Weights of a small transformer language model: MLP 704 GeGLU, RMSNorm before and after each block.
MLP neurons of a small language model. Each row is named by its layer, matrix (gate and up: input weights; down: output weights) and neuron, and shows model dimensions 48-111. Each number is 50 + 15 x the weight over its row's rms, rounded and kept within 0 to 99. A neuron's up and down rows have the sign that makes its largest values positive.
After each neuron's rows, "fires after" lists the tokens most often just before its 100 highest values on Wikipedia text that the model never trained on; "fires before" lists the tokens most often just after its 100 highest values on Wikipedia text that the model never trained on.

L3.gate108:63 55 51 81 65 77 34 35 32 42 61 44 52 34 54 40 57 21 62 54 25 27 20 73 44 47 41 60 44 46 48 77 51 44 28 75 41 62 47 37 51 48 43 47 19 87 29 56 51 38 31 56 39 45 56 34 32 70 60 17 53 59 43 52
L3.up108:44 67 60 55 47 58 41 57 54 49 43 53 80 54 57 51 39 74 41 51 52 55 55 43 50 43 57 22 45 41 48 71 77 56 49 48 46 62 47 51 65 43 49 67 44 38 37 55 60 23 41 81 52 79 62 40 54 64 34 48 23 54 69 52
L3.down108:44 44 65 69 59 60 33 59 53 43 53 37 45 52 64 44 30 27 67 45 27 38 45 70 58 50 42 60 74 70 35 34 18 04 25 69 52 64 62 62 61 38 57 36 40 52 32 62 42 51 38 52 52 56 31 53 42 55 59 48 60 40 51 49
fires after: " ", "mi", "|", "a", "-", "E"
fires before: ":", "\n", " /", " |", "y", "46"

L8.gate198:19 48 37 63 45 39 56 59 45 55 54 37 61 64 47 39 20 64 35 37 55 59 33 48 43 51 39 47 60 35 39 46 46 45 55 45 60 31 56 68 37 64 56 64 17 57 58 67 33 48 60 53 64 53 28 38 62 51 49 26 64 59 60 56
L8.up198:66 51 22 65 33 53 52 50 60 59 78 31 26 31 32 75 49 54 77 53 39 45 74 53 52 57 60 62 57 41 51 45 65 21 44 40 65 46 22 63 53 59 63 78 48 29 56 47 49 49 20 50 59 58 57 59 57 22 36 38 68 53 41 55
L8.down198:40 48 30 59 31 24 89 40 53 53 40 94 59 47 25 41 48 40 56 30 54 57 57 63 64 55 58 23 35 44 48 66 60 24 39 36 52 51 66 49 48 80 52 39 54 40 61 49 27 54 68 50 59 36 59 54 10 47 67 51 38 36 63 41
fires after: " |", " ", "|", " 1", "ber", " Po"
fires before: " |", " De"

L3.gate415:53 66 43 52 71 49 43 48 47 54 45 61 46 48 33 57 57 47 37 39 31 94 49 78 55 33 66 47 49 55 71 53 46 24 47 67 41 32 75 61 57 35 68 60 41 86 18 15 49 75 75 35 55 50 25 38 50 28 50 69 51 48 61 65
L3.up415:32 59 48 68 41 79 31 60 68 54 56 36 38 65 68 52 36 55 80 72 65 59 32 57 22 44 27 48 52 48 55 30 35 70 43 43 54 45 48 57 33 54 68 33 57 51 64 42 39 52 99 52 59 61 52 51 61 52 39 50 40 35 38 41
L3.down415:79 64 76 61 34 30 74 43 65 73 95 56 25 52 49 55 59 40 41 45 32 51 75 68 55 72 47 53 65 53 67 71 56 52 61 44 46 38 44 63 58 62 32 58 27 52 34 34 47 81 33 44 50 20 55 30 36 29 75 80 60 65 77 74
fires after: " "
fires before: " |", "'", ".", " (1", "br"

L9.gate519:25 37 36 43 31 24 38 77 48 61 60 37 50 49 23 48 53 23 49 58 57 39 46 74 41 75 59 47 33 53 37 46 12 54 72 13 33 34 69 81 62 53 42 45 28 38 62 51 61 57 49 37 44 73 51 32 58 50 32 34 68 52 59 32
L9.up519:32 64 36 44 34 15 72 56 53 59 45 75 40 50 54 43 51 44 53 19 62 53 72 43 66 59 50 58 88 30 51 61 46 37 65 74 57 65 54 51 64 31 22 43 45 55 31 53 44 53 68 54 32 48 69 40 33 48 52 70 54 64 34 56
L9.down519:58 36 51 66 58 54 27 22 50 49 52 37 54 76 41 53 51 36 26 43 67 89 52 53 64 25 61 60 55 47 37 38 48 45 56 42 70 26 67 40 50 51 65 60 59 49 75 28 40 80 58 50 46 49 30 41 80 77 23 65 41 64 66 71
fires after: ".", " |", " "
fires before: "%", " |", " km", " m"

L8.gate340:85 39 44 46 52 32 47 24 48 64 58 37 41 58 62 45 38 26 62 40 49 65 58 45 40 39 56 34 33 53 46 28 58 51 48 59 47 67 55 53 34 59 48 75 66 73 45 50 52 29 31 22 39 51 54 68 59 46 60 64 51 53 48 34
L8.up340:65 52 59 65 35 29 45 43 17 55 76 31 48 72 69 55 72 56 12 58 65 19 63 69 51 49 53 43 47 27 53 49 48 62 65 41 55 46 54 53 54 63 60 34 75 72 60 68 54 45 50 46 45 58 31 71 65 63 67 89 72 46 54 41
L8.down340:44 65 45 66 64 55 61 36 66 43 51 56 58 24 30 66 38 73 47 54 60 62 59 33 36 54 36 48 62 44 99 51 54 43 26 69 57 70 36 35 17 47 47 57 45 34 70 21 15 61 57 62 64 43 23 50 67 62 46 42 35 44 50 33
fires after: "|", " (19", "E", " ch", "W", " Me"
fires before: " |", ".", " /", ")"

L6.gate548:21 18 54 22 46 70 51 57 65 60 43 73 65 45 51 66 68 48 50 41 78 77 28 31 55 25 55 42 38 66 40 70 42 61 44 64 40 50 44 45 28 51 50 46 38 37 30 67 70 80 52 78 77 81 65 62 40 44 52 33 33 48 45 32
L6.up548:48 68 49 65 32 54 59 52 51 49 24 37 36 41 58 58 52 58 72 40 63 74 51 39 51 22 38 53 52 76 35 67 39 73 50 56 48 46 47 47 44 39 33 41 74 63 38 56 60 30 53 41 35 32 61 60 43 44 56 64 38 39 60 68
L6.down548:65 44 41 42 63 69 22 54 39 55 57 50 63 66 59 50 16 59 22 58 40 52 61 52 46 51 65 50 31 58 55 63 98 32 37 20 73 35 39 49 60 66 71 57 28 64 47 54 63 62 50 52 65 75 34 32 37 45 58 54 36 56 29 62
fires after: "\n", "-", "s", "ial", " E"
fires before: " ", ":", "Species"

L6.gate639:56 50 30 47 76 58 46 49 35 44 42 40 56 64 35 47 45 62 74 32 37 55 56 59 69 57 54 68 50 42 23 27 49 63 19 48 45 17 80 80 56 74 52 55 42 47 41 77 60 52 24 55 35 25 68 30 57 60 39 25 42 52 39 54
L6.up639:47 29 35 53 40 43 58 64 72 84 35 54 58 72 38 52 54 50 49 58 26 70 55 48 61 56 46 69 35 83 44 48 43 51 13 61 79 56 55 60 63 56 57 43 49 43 69 37 49 34 45 41 58 86 40 54 66 40 56 56 57 56 53 68
L6.down639:36 69 80 63 70 40 26 67 54 71 33 62 37 52 37 68 42 44 35 52 29 84 39 37 40 46 70 67 47 52 37 24 69 59 68 53 39 36 46 53 45 65 61 56 64 49 55 61 48 43 48 67 28 42 33 34 62 52 25 36 45 49 59 60
fires after: " ", "|", " C", " con", " at"
fires before: "mp", " |", "id", "ach", "le", "ch"

L6.gate206:55 57 46 47 66 30 58 48 47 35 56 30 53 76 48 31 72 40 64 70 54 26 23 51 58 56 41 58 62 57 45 53 57 34 72 55 40 61 66 68 26 60 64 47 23 47 64 29 17 30 74 39 66 43 42 70 68 34 65 69 41 69 05 42
L6.up206:62 62 42 43 49 59 76 48 68 54 57 49 57 42 51 38 52 41 56 57 65 44 62 96 56 51 46 49 39 37 40 51 62 36 69 65 68 43 54 35 11 70 46 59 82 58 55 65 48 19 54 66 48 68 69 38 41 39 41 21 41 55 61 58
L6.down206:63 63 68 36 68 62 43 52 44 49 45 35 52 35 28 34 74 62 51 32 68 31 47 41 45 59 59 52 32 41 25 68 43 39 67 55 46 63 47 60 29 48 55 55 45 69 59 50 55 44 52 43 52 19 27 56 81 77 29 14 36 57 47 47
fires after: "ro", " c", " mo", "la", " G", " C"
fires before: "s", "″", "ment", "n"

L6.gate660:50 46 52 56 45 51 66 37 69 64 44 46 44 56 58 32 53 56 40 34 36 36 72 62 41 58 59 83 63 55 47 32 43 38 57 56 25 81 63 45 59 59 74 46 24 70 54 49 59 59 38 41 57 45 63 46 68 73 64 43 31 63 45 54
L6.up660:15 66 45 59 44 69 74 36 47 42 99 29 45 60 31 57 57 88 69 57 70 26 70 78 38 25 33 55 41 39 35 46 34 53 38 59 48 63 36 36 66 14 34 68 42 64 49 73 44 55 44 71 34 28 41 72 43 51 62 35 52 51 63 25
L6.down660:64 36 57 81 49 35 42 46 70 57 42 19 44 49 68 24 41 38 50 24 66 55 51 43 31 30 42 36 31 55 56 61 52 89 43 68 62 53 51 34 50 33 52 65 55 65 37 45 29 97 66 42 54 54 42 44 61 43 43 44 76 48 39 55
fires after: " |", "mp", " A"
fires before: "|", "a", "\n"

L3.gate210:48 50 39 41 76 52 30 46 27 54 40 72 56 60 04 32 44 54 67 75 55 39 38 57 39 55 35 80 40 50 31 32 30 56 50 35 59 23 44 38 28 54 46 48 53 21 50 73 57 61 31 41 36 38 40 67 83 60 50 32 34 31 70 60
L3.up210:51 31 75 56 68 47 58 20 46 57 77 53 59 40 63 29 59 32 71 35 75 57 89 49 50 42 54 40 10 67 24 40 52 52 50 55 41 49 40 72 12 45 66 54 68 47 59 33 38 74 26 32 16 47 42 32 37 65 64 21 24 42 41 49
L3.down210:64 37 78 57 55 29 33 51 45 37 40 58 41 76 60 48 22 50 42 44 46 40 25 49 42 71 42 38 52 41 41 43 16 66 71 15 56 49 68 47 34 42 85 39 33 57 50 70 32 44 45 25 32 40 30 45 74 46 43 49 69 45 40 76
fires after: "%", "s", "ate", "le", " Total", " Year"
fires before: "\n", " ", " V", " S", " Go", " G"

L7.gate642:55 65 62 51 53 76 61 60 35 46 40 55 59 43 48 21 83 40 53 27 44 34 33 75 71 36 73 29 56 32 43 33 60 55 44 70 52 34 16 62 75 37 67 53 43 82 72 61 44 75 55 40 44 37 64 35 25 61 71 57 76 34 43 66
L7.up642:07 66 64 63 49 40 65 74 66 60 37 60 31 67 47 60 43 66 48 32 76 50 65 60 53 55 63 50 52 55 71 59 73 36 29 56 34 64 61 39 72 85 53 46 39 54 57 57 57 15 35 52 44 51 42 56 53 47 52 39 28 31 53 44
L7.down642:57 44 68 70 65 40 49 48 42 72 10 59 52 39 57 24 43 15 43 61 41 49 53 42 65 35 46 78 51 47 55 29 43 66 59 35 47 55 73 53 46 44 40 65 43 66 45 65 53 75 38 25 86 24 17 61 61 65 24 39 49 43 45 69
fires after: "\n", "|", "|---|---|", "---|---|---|---|", "c", "-"
fires before: "\n", "---|---|---|---|", "-", "se", " "

L8.gate447:33 60 50 61 32 40 29 53 56 46 33 61 36 67 54 63 58 46 48 44 28 70 35 40 49 54 46 34 45 49 61 59 36 78 44 32 28 34 55 64 41 45 51 66 40 69 36 59 37 57 65 40 40 67 59 34 06 51 46 40 67 77 58 64
L8.up447:40 52 63 42 55 62 39 38 43 46 42 37 40 36 29 38 54 54 44 21 70 51 53 18 52 54 40 60 71 35 27 69 31 56 41 34 47 41 53 72 21 33 37 65 49 62 39 78 89 56 43 67 33 64 58 61 51 47 17 29 34 33 67 57
L8.down447:43 48 40 59 50 52 61 45 41 39 66 64 50 31 29 53 70 68 49 62 63 30 53 44 24 41 53 48 49 60 68 41 38 83 48 59 70 61 62 39 69 47 65 18 63 26 34 69 36 59 33 55 35 52 29 47 46 39 55 80 53 64 64 59
fires after: " sp", "gu", "ri", " qu", " Fa", "u"
fires before: "ar", ":", "if", "-", "it", "ly"